Weights of a small transformer language model.
Size: 15 layers, width 512, 4 heads of 128, 64M parameters.
MLP neurons of a small language model. Each row is named by its layer, matrix (up: input weights) and neuron, and shows model dimensions 0-191. Each number is 500 + 40 x the weight over its row's rms, rounded and kept within 0 to 999. Numbers have three digits each.
Before each neuron's rows, "fires in" lists the words (lower case) most often at its 100 highest values on Wikipedia text that the model never trained on.

fires in: "san", "night", "space", "christmas", "love", "social"
L3.up580:437530486518466495521523508537546466524546470489511457501519519555554448553499410529481472449502453540501468517524614509470474575504468506532523488501497524499479483480481508489533532542553511396520465436470486468482498442425430549501467513487500457541577472498548442561519502562542554456509504527474511512490495478432499456553488483472524491486438465539523464447529524547539402472534453509503458532470442543467526469515472529519469532500514577574436453496495492552502494550521515520544509462499456489471447537497509529518455501431472498524499513499443611464553473522615470479

fires in: "during", "after", "due", "18", "following"
L4.up1462:450524494535514528536553432494506451515575504487529550452588510572492482455524499537490387551552440547500522517535511430502501515483576438506511445582509484448510524574448460469487505559496457418474530490487468396451530504488476588456481524505444528582416456471494518576542535502479472559512513510422481543550451473609479435604496523502556482503426464563441503492527483465474502495489522451525557483489507496516527548537467529529528501508453524471487473546537482512496484490439510487530532565450395420512489486579489485522563529497545473483484441591517528476534435557463444474

fires in: "new", "san"
L3.up577:500507514570443564531516560421458481526536534448527415424494532465493502529495454466432585545515460471528486486542596485515527527479464452506530511526424503519414508560542552471486531489560556530485473508456548530495517478475435437463521496522473505455533496510541533542454472467493495444456521498542452516494494471420515521453456535534514557415421431528512459478545473519473445485555481439483515479436488522549466555465508445551554457542550487496468466504493565490455522551542559528394497477420558436480501468511455497454436505497476512556485462471442580577490505543464566465

fires in: "two", "one", "female", "encolpius", "three", "ten"
L4.up1542:489444425531565510463513496509460519456434575405535478426486489448512502510507481466470544524469468525510515528531464446531446551395550385545532515516494450500429474533514493514531440456477498467496528531516454472483538489512522459487432511517546507478525489526488496550472481496495466438423513523519535488500570474492525500521527485478469482558474487504443548506504534522476496522505458481386513433516454389545479490553513571531586515525618436464483481540476551437503468477472459497472468543504468555496525573430474525468548482554519516466497536520506551462517479500554553510

fires in: "against", "vs", "married", "to", "faced", "night"
L3.up168:457482404473420510506524505576504537476543560547472443555539487515480486494492460495504431485458509431509485385517467456556498477471434537478515479528541477524531531478479534482494531512423448514474502453536497543536529492485548496562432512544487463457495487461506508483435558526460520517497527478575506469424506493497489568484432498467533460498484470504529505561612488539604509483415459492532464503463473455591452540544506553542476543441472452490466441443457552508528576516528522501510498535543496502501592514539441556519496433520529483498559516507526521401506540495510450527

fires in: "people", "students", "residents", "fans", "audience"
L3.up1937:527482459539600517542490457495485583452542496464490490531516485471536526510519437507558521515430453476512508522465519461497468471497492473505523489477468513471507466455435455502516513483558529528464419406447520529539541494548474566491510489495519524562489497474493460474524498567519426466490465636481437593517590525523432545398521495487499537448438512486549451497386518442478487482481554454481539575511558471446550521471527432562501454488454431468556503471392533413507517500561487494481480528482585548495478495518569540444486480447534487434408540522502485489497540522474540522

fires in: "one", "each"
L3.up140:558526455443527480496593396480455482465568559434487519432486517531520555563546456589523515540491506492451518514543514397532473496501485477478480459475514482424489415489508553530435427560505493531502549506516459480457543559506501492502489495488477512501562493552486493513459563506577582495425421549490527495502527498540493522476523556449534469486530448473397519443512483502613490544547453483453480480478521538500507482543446467443500568532499479491467470446565487456520551537516494566516418394417531556542484529554509448497499562460496526480580463549532502528499472451539474500

fires in: "women", "men", "people", "children", "weichel"
L4.up1750:509547492607444529467493448496471500494497590498495472492551474499489451484565547507551516532493461468539525553502539507515489477554551468449532505481488477471518540499445416524512416481524473465455528427463385526532520560504472513462508530517512458567537497525510486523547483537450532553556465527424436488519505479460520544452523451486552442454466486485547433484468463450535478487481497441453504514569528598444477524475481495547486448487533510489533546514460542480446545527516465486519439509470396529487516534531568533504522453438525469429477558481547447543494500499520600457

fires in: "same", "original", "different", "separate", "name", "similar"
L3.up579:512505539493490458490505461574510486509507555483520584517535519512441531559461493517442561460547473475533505558467536511506491500522476498510516521442519500518428512512514416473558462424609511513529451588541442472560495450485485489516513445489476564584542494519418498431478451497621494446571502459466480544530507500487529446505486501513548410510458495537552488538504522524375396482524466499524462508441479518549546554473565488486522464502541516531507500532475460453460572443466529521499563483526463514474500508545447528504519493532494462433434540413469514449402516550509615469

fires in: "president", "candidate", "chairman", "governor", "minister", "chief"
L3.up544:512496491498511515484512468534491510556532498494492472555495541541536485488426534504465521487526528513474594571518539492437509486575484527490480431478532554501465491532473525548480543485487516433500424494497549437507453491494522479470473466551432424473492478512564499495507451482486450493451481510543468511550531493511558522464484535489455463488394560531466498440480533474430516515565445453508458490546464416564566484561447442427532568545604502459506535567471547481553505463491452527513593428563480480498478529469488506493513550507514482525424556466439482485538493488538446456

fires in: "ii", "jr", "iii", "ltd", "company", "inc"
L3.up1737:519483447562527518479508504569457469481573474447546479473491516454521451541491491502533486563501509519493590554531490522493482536477509540601509476478492482488474530498463534515413480445518518539466491503535546499560482513446480475535450511546420550407543494496513552471415483457450490570538438524578536543512534512494525449460487523524492541500524418512466563486449471495488506494531536503557500524514519449544508509469530458433405405479455512533504555483521518504497472478526504495494437518464502516569529525485465515512489530513525423554511468507451509478488535541441542445

fires in: "after", "since", "by", "until", "genus", "following"
L4.up1514:533504516531492500443513513510493422498526442492563500566466457475495506466500483556567565459505490432513441479495448440504484485509458445554444485547523521495510502552507516538387542470605464458561494414443525534507547455482531480413460566506474455474506483510423509475502533497493510448510520451493515478491541473554456462563454502532489464444505479543472559455548558512522452441475487488471467459537413559518512509442484475520499483551470484465489482441417486481503478535490531468507521538515446486549494509510495502476486539543520496486511525470525549513494556563474506468

fires in: "won", "winning", "received", "receiving", "win"
L4.up344:538516496427499539511431547611556536496522506620478478527490512527548549463470524454545533520520511520553409501546569528510515485491441510489532446485550477552550487522601522493534521541486487524463415463523533543512458543469491519529362436537515510529430519503483455455523504526553489482555535491550503429523536474535463460567454513462485518508451515443528504571487508462542621509422504514502492518533492491616500493542552455498584548502513508458461432511498517501430558494492564517485500478505450502493483500507494531526551521496513538502456464510524433555485440507498469445

fires in: "title", "championships", "term", "open", "award", "prize"
L3.up676:521483528488529514515474444536505463467567528544494485535496520466480511498412453481492473547551497451550396577508516513474491478510461480615498540493479509483470467448600490496540529512516437510504430477474528505575567475471449476553426481526472549512492457443505453476551465502545538481489463565534495523483470500468476455467447488565541514503470449438478486511484559532447510544502486501551516529507499506492506465572506528463433475485499468487453487481533435509523466508502429474517464499580443509576523447485527465502554488526595469558375534482431488550453433475453554474